config = dict(
    num_hidden_layers=8,
    head_dim=128,
    intermediate_size=2048,
    norm_place='pre',
    norm_eps=1e-06,
    max_grad_norm=1.0,
    final_lr_fraction=0.1,
)
MLP neurons of a small language model. Each row is named by its layer, matrix (gate and up: input weights) and neuron, and shows model dimensions 256-383. Each number is 500 + 40 x the weight over its row's rms, rounded and kept within 0 to 999. Numbers have three digits each. A neuron's up and down rows have the sign that makes its largest values positive.
A block is one neuron, or neurons of one layer that tend to fire together. After each block is what it responds to, as a language model described it from the Wikipedia text at the highest values.

L4.gate132:487442471509489464491524489478443511519509450558495534547527473519513498541562481503504496441550533399518494509462513425529478445467441518541532471495497524431447576586509508486399497501465473528490465544471488488538430449508466506508489483526461523479498445515403534478506505484462470470517487494444445522524587565464472484522477562524513491476558483425566448475526470485419501499456
L4.up132:466509493443502453517526461428445438525473547431500507506560550473453543498510508573518551553554507470512498530528544497488443517503594439608488485518501476506459471505489484457513505484452432430519487525488383502470509506516495442487525540456553561517452536474522514505476497440519514530536493498500534506516549455475482479522493467522512532489490434575503513491519501499563551491479
Responds to: Mostly "without" and "not" in narrative prose marking a lack or denial, e.g. restored without elections, did not seek, was not released.

L5.gate100:474458530575457525425529536448521460475509473547447516482514487555489501544515510566434489442473493456475465498477449465525491418440575466519495461524493519491469514568434482496473503466458539436486463471573535505539531447491574509506478507397548509437534532481464474500468510516571534520551479544505545429512374530489523489476524591522499534478576558419518457461536515519540549524517
L5.up100:526485458467535507519458518521440542512509463482474461530562476491611425523515472554433554487505542533507526471529442531496494499519497411499517525530413554504432474518440512472526430513508471492503520486461529508537546438491514521408489531534535466453518526521515467530549448471497518496545494462519496501516538474533515478521471375541471497552462514519572511487550390571429461526510
L5.gate153:575537482595461540548463439484472504464476473542489506550537482477476511476432471511464552464483544508403528504514531563491555501440448542498543446524514489486501529563560501519509485534553427418530552492523467434507482440411512519498519551553493505454445517428507530524493424485534534529571423557535458478452441450513521508463494442537520494491498447571477471565432541519494500554532
L5.up153:481492449394582478542458506451573504437524487539564523523495477520464470496527478514405510500455477490424563507494529431471487485468482519512472460541535488471508511528505534548470449475517527480573428455430505470492458522519493494536498493429503495567461542504521417521562481622504412401582535489571461473499466459463537525481468452495486444386548520548480470417483502514546437493517
L5.gate289:463534554450564549500495436507547513469502522482461478480455555487510479441443501500521562467497452497426534481574468554542548499436457485558516485616470500493476503495531497531557465459489445477505486502491500506570527510567492535449523453455482454571587439516507497537542554512546543530552437555554519495508519440444461464484418458552510511531405519512550467507498547530517552560474
L5.up289:494510453566593461505477445496553528455499583442496463527549517459447502542478470468509521461465415474483527483485491469452529487464527449478547526469528503552473547530512518409497582516472491503484529476537473575528520467434464494453468488505431512460487431529456537492478557413568592522496483458471414503413456439527496482456430409470566527513455506530563467496526465573454440523491
L5.gate496:516573480438484434540502562555535503502518498514475514516503476498579498553465486529481481505496530470452574540496571492438473462452496477518489515517492498414490492533561519577494429499529537491500489556517471555474503482508554481548449498460576548545523483486513460506513473545482539489515540529478552480483542479494478429463456490476450551478474529581568482479479474549526493462513
L5.up496:470483458432547526553489516519506443448459415496509447505454529462486535473506494521491407510535510457466545503541579500533485541453501542486538429471520458500495550483516570501554508544533524489468527520462492505518554525499494459527473483446466468508448510510554476485471541501540618425551494525469519545467512552529533537453503513497506511465432561512408500464510519486433466549528
L5.gate558:563463511480514474519492497479517509481572516473474538524569560553557472464507487549509480536607536465459425473429501523501582573438425468566592479562393558489470567439539483504485414557481460467492560428518488529528497515510515484513468469467499522557459448435527534472525453521529531519460573477430490418526524444522516443498478497539553496449452487548493557515457537507459462490469
L5.up558:506412475466558485508552416491501471477455473529490544444512467474500516558528489534522469500490575521552505435515493507455470518529483523497511534556436483451503514499487510526448532480563503519518514455506465505539567473554512516480550484527534512579451458490427476503469472478476531513553497544501457434470503406523520415507464551557480476504470451477545522459509464521492529537525
L5.gate1099:514569526525507453502437489488460482483509510557458505531491474518568500470465516443512465443560531510500489523529526540484554497581564554511463489554507521482500557475554532544564434524573494434490533488465528481485516472433529538467454521545493463490446528523488548435474455484446571493489483500487540456502460459486526474505564525456518392474477563568460471434521493463516492516519
L5.up1099:532462539481472438466500524448526561476505539551529454489553567529509528525452517465471519445469502552540450498550528534455506419495468480404511454510496500469434604548522507484520476484540447442490515485503503511477391549465478501448478500494537481549516549491555555437514522490548439460489475435509558494509432558550472451489496514561538462483531485447470561432494459462486528541430
L5.gate1160:557429574519502565463485483518504498460540590540515573485419430515499473513468397492592483491537473445504429526522461533528561453562483531446526568532517551503528493519530494520469533511567616460478451462525502544506514531475496490463455502492503570502417483480455458465509422492478525474490486502550532439446525541521488470527473525574488541411481556478522506517491442539529487578500
L5.up1160:466523430458498553547456503576472495514476450524556516534473504517505518471550524495463499505456527580487467468521503483523553484479481497515503529447494509545517479505483486514528472535461474469521512532582435416509450510448498454461550511478436433542464449521519513517471420448458559532510420476521482507516491474549510481443515507467546503465514482566438509510535486512507569467505
L5.gate1585:522578522396549509561469475508470499573450531405473507492455449535514505429562465508428516415474458544477453413479540623526541496451517495532512486527444484466454504530557515531469503486523508524543454461489488459441555559486490458524510495481562555471488498513498434470538478482515476445502473481466545485551492436481532537541424490563534547489425556501468516496472450500506435521554
L5.up1585:549467558399494473544434515439459531520524421496520550504507446535451525502575521502479533523482424511457533567487459575514529455502470482532563499515560537488467503471530533485482563502529494418451493501478486528488479473415490527420452495507561466491447491441461489487531500446456530492517511583508474461445463476502462525480441541488488540419510490545451459515456511485504428564565
Responds to: Thousands separators and leading digit groups of multi-digit numbers in tables, mainly vote counts and attendance, e.g. 7,|672, 65,|568; weaker on commas and decimal points in prose.

L3.gate157:504381531500511553426514521393592517517439537511535499514511541531466503418469465486508424471505510507516500404479489511515514568562481466561505432510503486515502497463537526497420480576554538476554553547398469522479491477512505533437519455574538467481501498542484531492524482523497537468459609527488434478517443530494462464474476445495445449472485525586476442468498511425514524453522
L3.up157:457550467534464486494469505510454579455456513558505522552486481487551447439478494400513555446484528560448505512547536462535453550479497528586537465498547526481468436529441520487349557540473546526518444521465445460518536485552447502511543505570524487527524440434502507541501535553593485469496601492536484500473540515632599469542540462420499448565514531517510467489563477486502579509519
L3.gate573:569563549458480473537440496547499500521494551547515506490479489473510512581486443485515502482517514530487473477426475448513554527497561487485512471533513490438444513521532457481503484463492567514541460457519477504520504485512534474458526536362506474504541402526452530589527473528462486528455480492471432541524482553570477505477480582470491535511425497504602495488482558427544500518486
L3.up573:561468554430486508460493478487486499522483561531472522473471462481457520527532533482485447484535484591473523476483482429491507464454475486445533558518532469443464485514594492558540523513396520474530544511440534483456493466440521581487465575406452486565559472491483560502494500486503546453476455550537464514520559493512427569583456533513495412510573473498575466516479529464456517566453
L3.gate748:524490537489551497482434455571487456432519528520513555460520481483508481477436537473441574490504555544474462435457503471603537459504535471481538563500437502491454472472556522536460514531537465516513510494457436499519515408516508473473497516459491486497494466541490465565498506483496511533469555532475527507571500483442435482500504480499518454560504465499474481522450481469383447511508
L3.up748:486479500485527518533461532491462498541574562501414482545514491541533533546475460554490417454545560538595462502537566492427493469539485487475487534584596461491463539550434468518461501490565559468523517452425428404503509427513410416507545535515536504519480516507507440479569530526541522464523459481488486494536498535546548506431500544526521511501504535522484541519498479539542511537470
L3.gate842:383540521433491495523523574535465449491544468518459432468577498478504524496538530524506513531556536457457505504492517528505546463468513533581524472444510507470537484550499456435500465494473476473483497542548500548439482531552476454431523418450510480498538560447516488560538504533441543508527595467425477428555458492535508533498490489511527497502538559459507468486418527540481526501560
L3.up842:421514476451533444495390490489426542530484576520528456511530419520524496480530499492504490472495506497453474459493492464457508524486493435532535508500492445494518521511525526461533428379470446525534518474533451558416460564470547502516519548483553477523522439411462485507514512435540542476578544491497514505550477472435502498485531453521543503553474528510520533465456491481454519571459
L3.gate931:476496505502552476493474503517479541603535483500586502514499474476478544423479466459542480458496530488481493475559545567490546515479462517470525426469501498532433570489511583556467458536392537549451512477466583440543497520514454444505509393539537533460479527437498437550538549513459512499516532473491520510520472483477443499451525483510524546497478443482426494480504490539497513504525
L3.up931:528491522452552452494500519554479500615512524485581591511494444500518524442521436508515535553475520520563537545546464455531539472451573523451520522470563544449449492553443550555543485491496463519505512475492498488512456539469445429490467513485462568501489480440512483489466486425518529423500485498458508496541477527500437481469541493508468467505459517539511523494603500475420537449469
L3.gate1371:514519517453540476463466559430496454499469489505544465448441584515496541449505466458595484495421514486535518584474564544525546539508504515477549529570543479533466459468506520474469442479575471525552505535446459405537536590496508480472407510468498506499534498470486480475496550583537421549527516516487553453496441509437494491498592465407457398479512468419472523570487524485538505456468
L3.up1371:504554506517494521563484570510551536479493499484546469527445455451463414509527432511475503561581481486555550539490546536449446514534458498471552544542540486485431526442517481487441509459490487521506471538538483455539530492488501461488559470483485452564523522450510446485585523578452483538454480561463505504452449514474461462518532523520520482440430528470449482601455562481494477487553
L3.gate1657:565495484441450466502436469548562519533433447488593526515466460509570453474451507475550418510505622531500570484469485503484469526514549457489513495506507443486486502439573437504464532484506480555480468543463525453614499536538446468425512569549521548540480476533446518542509409561580484498480541519510453498536479513454508519470520451469462509458441484535518488515506451506502495450475
L3.up1657:485561513471481576509508553484521523550537556499513481490465534510471506426492446411515403517502563520436530440486485413513540577424492412545476494487464553494521505477480490458501450484522553484479573556476522535535501534520581481548508517529463437457486498471444469504529468539466522448533568558515527469511441536538528506500502521501607502586541493489586508526492546474494440462533
L3.gate1677:488466490544497547509494479487463456484517462478533498504508405448527495508526462574499477544479505433480563529523534512439488420523585503538501502473535470448526457478461527493368497494486550483533513466490481497427508511516527460493526529541465539467440511468461463557466440519500556500512439558526568523446570439553481512530475488514506440481573461457558546465495440455450485480466
L3.up1677:425423555469469466545473500542503460521475507487513533484459435480490565595530472553521505496559519469544483563484458471517482473520547479453490510507477537442473539529461484463480512505442531512517475494473556493530493463496514501459504529456542543484515548459495500535520507530492574471513489462535589474585494505488477437518481560504460448496483538572568486501393459548497447506481
Responds to: Table pipe or blank cell right after a summary row label such as Totals, Total votes, Turnout, just before the figure; also list commas and "and".

L5.gate372:468488462466507457469447481506545537444485489490523542492548475487476483496505553477484572524477488558459492461561483541482552475502505531527487449484453489466559514544483624499534495450447450526564517498488515443539453554568470507522593504483429531516479478505444469477481453565429552444543491585568531431480468521503512508557459539538405492558451463560556508494570478454562515500457
L5.up372:456518497503465509560505467489526437442487530485497482526521517477578454502569478465472487488594480482553527512518518512524516543520487475488520440496557544548474450534517481571442524499540504481460552481492520454448585521488477558538478525473504536476492484612491547561482498537533557471496437554487549499515463492519496522511597520491532518537412498527502503532519509546553521510506
L5.gate688:422474514554502507464469501454491467483534467533453491526531475539471427496556535571441490476534478553503506473500495442529404522453443496419462490575581448531514517555494524547563517536476496493446552603416461506483483516562510525454470583582509485537481422537523439499449529456495516460486556483489482522541462416523493547492497379548511462462470496560508528466503472443534465517454
L5.up688:465462509429530579541490401496448552547479492566539520466529484471447409466486533536466545514538442512532491417519464430517479477493407492455485402464498450474514547539415494525561531510478470410461525509509464463460480453562475501465434484603524535454519466474561465502510512516414418420493552483498469543487517508513540520495520471498496519466502476488507473482594508533537493576515
L5.gate760:514518520440539538529507482516447531510506532448549542530548526493503494452566496492454527486530579488443505456499543547424491518480468570423431484485448453572496548505449593545508477466474502505479468477485474465445441511518497493450478449513479505430542488490450511511454479512448484477590508523500500420520564488510438519481537468574567467449491466528520461497498510522549483539488
L5.up760:464457521477566519469498516562477462523572439469467501521529463510472449523542489518518451521497531433475470495524503506482466550531430547513459509520549512512459476484476440541515464545473484471463494504557516503488516500514450545394480521531446443486522517503491560501436470469422526525469493611493500509547469555536555565427528513462533486516530473473537466532505502398477391516563
L5.gate855:423464498474527507511472454500489447502504497529477475431470505521513421508516488502420582530584504500489522442491479501433415507546486564443461490493517519533539546556506569496479452537522509515502475524456460464421471523487547538512456442461512435524462422506509549491465507481508450502562445507430576489505459491457494489485539544547540403540522538455536351560497509529483419474499
L5.up855:455538519487493475520553500429474437464481520456524476525482544461569511465466483475491518535479519517501523451525491563524422507510477492393464540464554473483482559548444565523491469561479486495526498594488464502494420536524501467511451474437553484471499475472497505442512549588491517524398526446519452498566558472524432504541558561451515524521526498586517512523563512506483411544530
L5.gate873:576492547485493454463488509495513450462570530473498505528473454475505515534594464562426537533478511494524495438474506499470502526496492554521466530552448584505425571478490526477558486589472411418505446477541542537506446473502532488520507611496536457488538616504528537525425535530527507487481494535494519523517560464507486521481415532494493500575513484496441485544561446426504495582505
L5.up873:574482520581490503486564462495489495436463477552479451482413472486498465441465493542520479455550513600529492541454518475474479473504538496484505473508493509532547504507423579418511433512510555465527467588431481469465466482511459552458520460478579521508484404444469493486560552532551558465577467523513605469501489454480491461547506524504444419527474465457522464524426466531561492493481
L5.gate1514:559542459494518502514548549546532439497501504465523550516487474451542518414503463489501539508499494431479572521440509440541420549507509518566480588524534434506525538560552547491581555454501565505447471564501494570552497498482522550522492423455528502441516486451533527528494474542454518463529545475430478506581502520581497440539496517439546552501433528501473515514468498462456475511538
L5.up1514:447455508550494471560401547543508450528483581499504503474494486406449466465548480551553562528486497378504581504420503472501427557448417521537602522572578508547512531546443408507533483515522542467461480500533450479468488497521511542521479512476567521439476479499526504510525586489553579447518464485465506530559499501484426517558516540542508589489524452480465471555462547585516465419484
L5.gate1662:559377531532541480556495577455489428467518430517490478479494426513424517514494519517475549435504503414447541469537439460464455519506549421526424452472440495470480439545459439555481507485525535455513529435449509516451461523476509494551483517495495504465513491531561473497471467537485582537441442430528528512518481564564521498502533470549552521500407557544516522550552477514530511411525
L5.up1662:534509510409589503516465426486490493510432528437505523554509504420506495529522474557470555430506574508474509620502536515524549550522568458491526517535514495471443522523570495481532518575509444448503451479425481511497474492465447467503446456385478497484450430424498507549541541483508494484491454559568485483452513458492486465509483483540507531550498481468499449455514504542495460494529
L5.gate1970:563476489511552447438502474503428455568479522516456485493509471489469487490553533406520549420466532516498505513483491413546491491517538498476486443488436506500584487449543448516453469476494484560494529496556536455456465439565492458507463537534579483501447576492563452525528541512440523447531616464434507580462554499529471494439534479480469433517504513511504495500493547475505486461437
L5.up1970:529483473524553500520523504501549542479508470477538568524393526501472519470482532512600473465478505511524453529530529487586487540497543539562484435446487460505478499424490478507480493512459512519431459463517550443525489597496530505495523430509480548460493448565512514509503473483446498474558521474452540501537491458462462512518443555523522450493525436500506460444512472433480450512586
Responds to: Function words just inside negative or conditional clauses: the subject after "if" (if he, if she), "without", "not", "none of them", "failed to".

L4.gate39:486490522564587428544443544485476527503492533540542503426504445472457528515520452490495505510440528549439450545540494424460543476392472526464451513508493461474543554427536504527500540562548507485529509459495424482508440484444509526523466565454480511533467533585434373488525473482483501524527470504510517537522527446558537519490526486479535473476479520493504491520515533494474549548558
L4.up39:487504510339581551473551490438494520547345510482497491512485497464501462494495538538525434513454527490437462425533506533479526534496522515557508477517489497477542498474500513419468446557512460541400453523596514460555474567469450431523499466451496479494528497492569607537564484477470526553475464502550478494508581509445538474535482442513423385503524519506633506449564497487461432481530
Responds to: Commas and colons inside numbers, such as thousands separators in counts (1,845; 99,616) and times (2:16, 5:54), plus some other commas.

L3.gate378:495467554506420523508481523560526452493509499507453528474559528523404471541482458488551586506547480491541438522446522445488558541506464497467489495517537474498449618533510472441485460512515523509488575486474482487550472404548525506483591485474495570523502511468460466555502461513531539551491425518471547526531446493525473498479531487453557491528490488553514510456458507494472497516472
L3.up378:610529547498511489562514520521496527495468540579562470427613416536442564491502476507548476583482483484511548455527475498479456473526472430435456471461451545521474501530584530459491480453528473555541484535520481535469487423504554416472533478536544545467535523556479533532474492537462488474479457476540504536500542494496501493516495480572481557453487547491552481540526479516510530423491
L3.gate513:462426520513472526460532539543489536473535484476469559477509487558537527465499506454524461485502536522485479522497477543457548486524486529580507507462480483562446493458543466474458527471579493471541502488506543547602439527494489404477535531500513480536473515493522505484493523407510518475494480503454531540499456469461554480470541469516556487492454484572521488518497512491460442486472
L3.up513:520515502483501521530463516569542552565488516488503530521513460497532529572522449510500507513440519484530426435481446553525511480501510484506512542480490502445466395464507478478516492451541468521495491484504525551526485483463531486485501517514462516464396491505486509483602503429543523537446505541512504558578431493486528482512505520540507489525499434569581556518532525491500516504562
L3.gate600:497572531506516489512486462502446506432505427512552507433538532520438523536456492544491493480544565507487543500510530546519544523426531540544511514525495545505519522496529476487517493497537549488513522474455532575500522508448479507536510543541499482486477508484584551442531504443495492500442448470502502477505482493600489492550494509573503501535489405471510555523473475426562523482467
L3.up600:451513529409476488521519447427466509452497436519537515454484529492497524470475505498503491544485537524493512500545473551610497519471501466499416474461526473483491483492517474490498518522522595442515512458448508525467456446461473489479463497484617587508547514478491390420566475431496518537431493500496521485549510471466531529493467520561452519525489425509530486483559472487587463429398
L3.gate804:492536562471462516490428460511533517562479487459518536523534517531543579529458517446571586481446502453512494454451479527584516477473478512548507505537478493538512600550517545538448537468521491481553507520556495540556492486461431484498482499486560508532540505485449402561498535442486540533461505552524511537483504470451492495528499507532551521552497529547494536520483512497464506441487
L3.up804:471548513511544443468516497580449613411473412469535507491496512453488489523518437502501500551582520425539527457503491520521530484468495516640504468455484527537535496413575462500478522493457610473508459498499549598498541575479455462486511432514493513496534444485541424463536542439477497473516465513459497502491475466463501477484507536525574514551495524516476451474509463466503485500491
L3.gate859:523511569468537564487543650512497473519489482463487567454552490521505516464499537558465492532541491476526510415484473430525432530437540489495503455445473511538544545510494451512560524517480546439521486503451460467490469508506438506512498462512486489476476550510519511415490501429484544526516513490503473503592422436573470470528531537493460517509535539582484512468450544472536484455565
L3.up859:455559492505578502574567503562531527471587474532519493476458448494584473490434481529485470546486490549499512454505521502528476509466494532540434479454453489548497482545496472467503515431410551471503471457429484478459511498511503538532495556484437419476468560512461472490442568509433498531460487529528490515517440440549450576494464514532522419531464467433460434476417494494534546519533
L3.gate1017:424448493483480460549448535442502497507473472477471490402506516506416487527431506459510539533477493505512448476498425557514557543517471444484454526485396455521420499502494434555426451517491504485530524428514510533576487474431475464515466433484566528498482500438448509427525483415505482523479414490541478541473459522485524470500477492488452552480572481554574496510461515507489503430512
L3.up1017:518454524495470491497541495507526483456496464428415491521550452539531487535457518503521522564565536548513520521540486575411503438533463466549473428553510456532440539483507496553465498502539495522508526366505524478485473503568479473467484472494475458586504512540497513546460527455505407484553468443523549499467497494450530454493471513524539519555450489536541489451528479512414543446560
L3.gate1218:518530479500459513575524505516486542530574471451442543479537602541495527507490548496561503461559501507448434496483513498482517561507514473501485507447494519518556471490510526461477513485464536482517476478450491515496528520517531526521453485504444532537488492398443444523554488443506493526399515497514440529517478451462515471464470486473529502553407488503507543489461498496549546446489
L3.up1218:470504501462470453494552552466506490437500452439437477514546453520501639490424499507543565530562543505470533468461476487498496519499549470440503382452495539535583554522507503529462534455440542507504506469526471498484485530459515448491532477550517461470493487590559492463407513438455459560438556537504505513436517491501530458537450481547524499458450445616540483493458546516461522430509
L3.gate1782:537448502458552440490513492550566498535518469543435493400486535600436567551531457566501458541517475460438523437543504494474507435459542477508490476488485499511485499495493468461517528543445488465504518463511495577564469500466476549485470443543516400539426535442475517537446508506464505541450438540514458451538489520527458452491517536525520535564482527544557445397467478513564507456477
L3.up1782:512506515442505530494500563573493495447518472411539537451489506540457562512450517520565478444521544511554505455472433487433500485510507468487438559465548481466505575504461496544430455575462484463545511545446425504423484496548427473481526529477536494490446479470597521487527474490581506563509470535561434492479517436516479508447558566523546537562447523489486501531528461519584477455496
Responds to: Main verbs (stems and -s/-ed/-ing endings) right after a subject noun, pronoun or "who/that", e.g. "who love(s)", "company issues", "had placed".

L4.gate593:512574480439530574506559509492509544456501446455470440516506510559449495511507555563453440532601578493460504447467490546515420570557573492484560438481482475536480549579494505493530464469483556453453490483460585505460454478508411473483551532490569449537557459569516446436509583468498455521483518525527500455545462431490470517522475537494537467534445487564497515571526536551468530512511
L4.up593:400507561509554577483503486514525514490442482518444551450491498428540459488549441469472476513499557573475473438455574558543565537485525500483516565549443465531529499505485568476575398504497475490505433494500493523459474556466454513457485497509496551473610461543467483506471512547482526502456474439464503547473559547554464396543536547486487480516443507544471464524510463506519512504447
Responds to: Fires on the finite verb, often just its stem, right after a sentence's subject noun phrase, e.g. revolve(s), consist(ed), listen(s), is, was.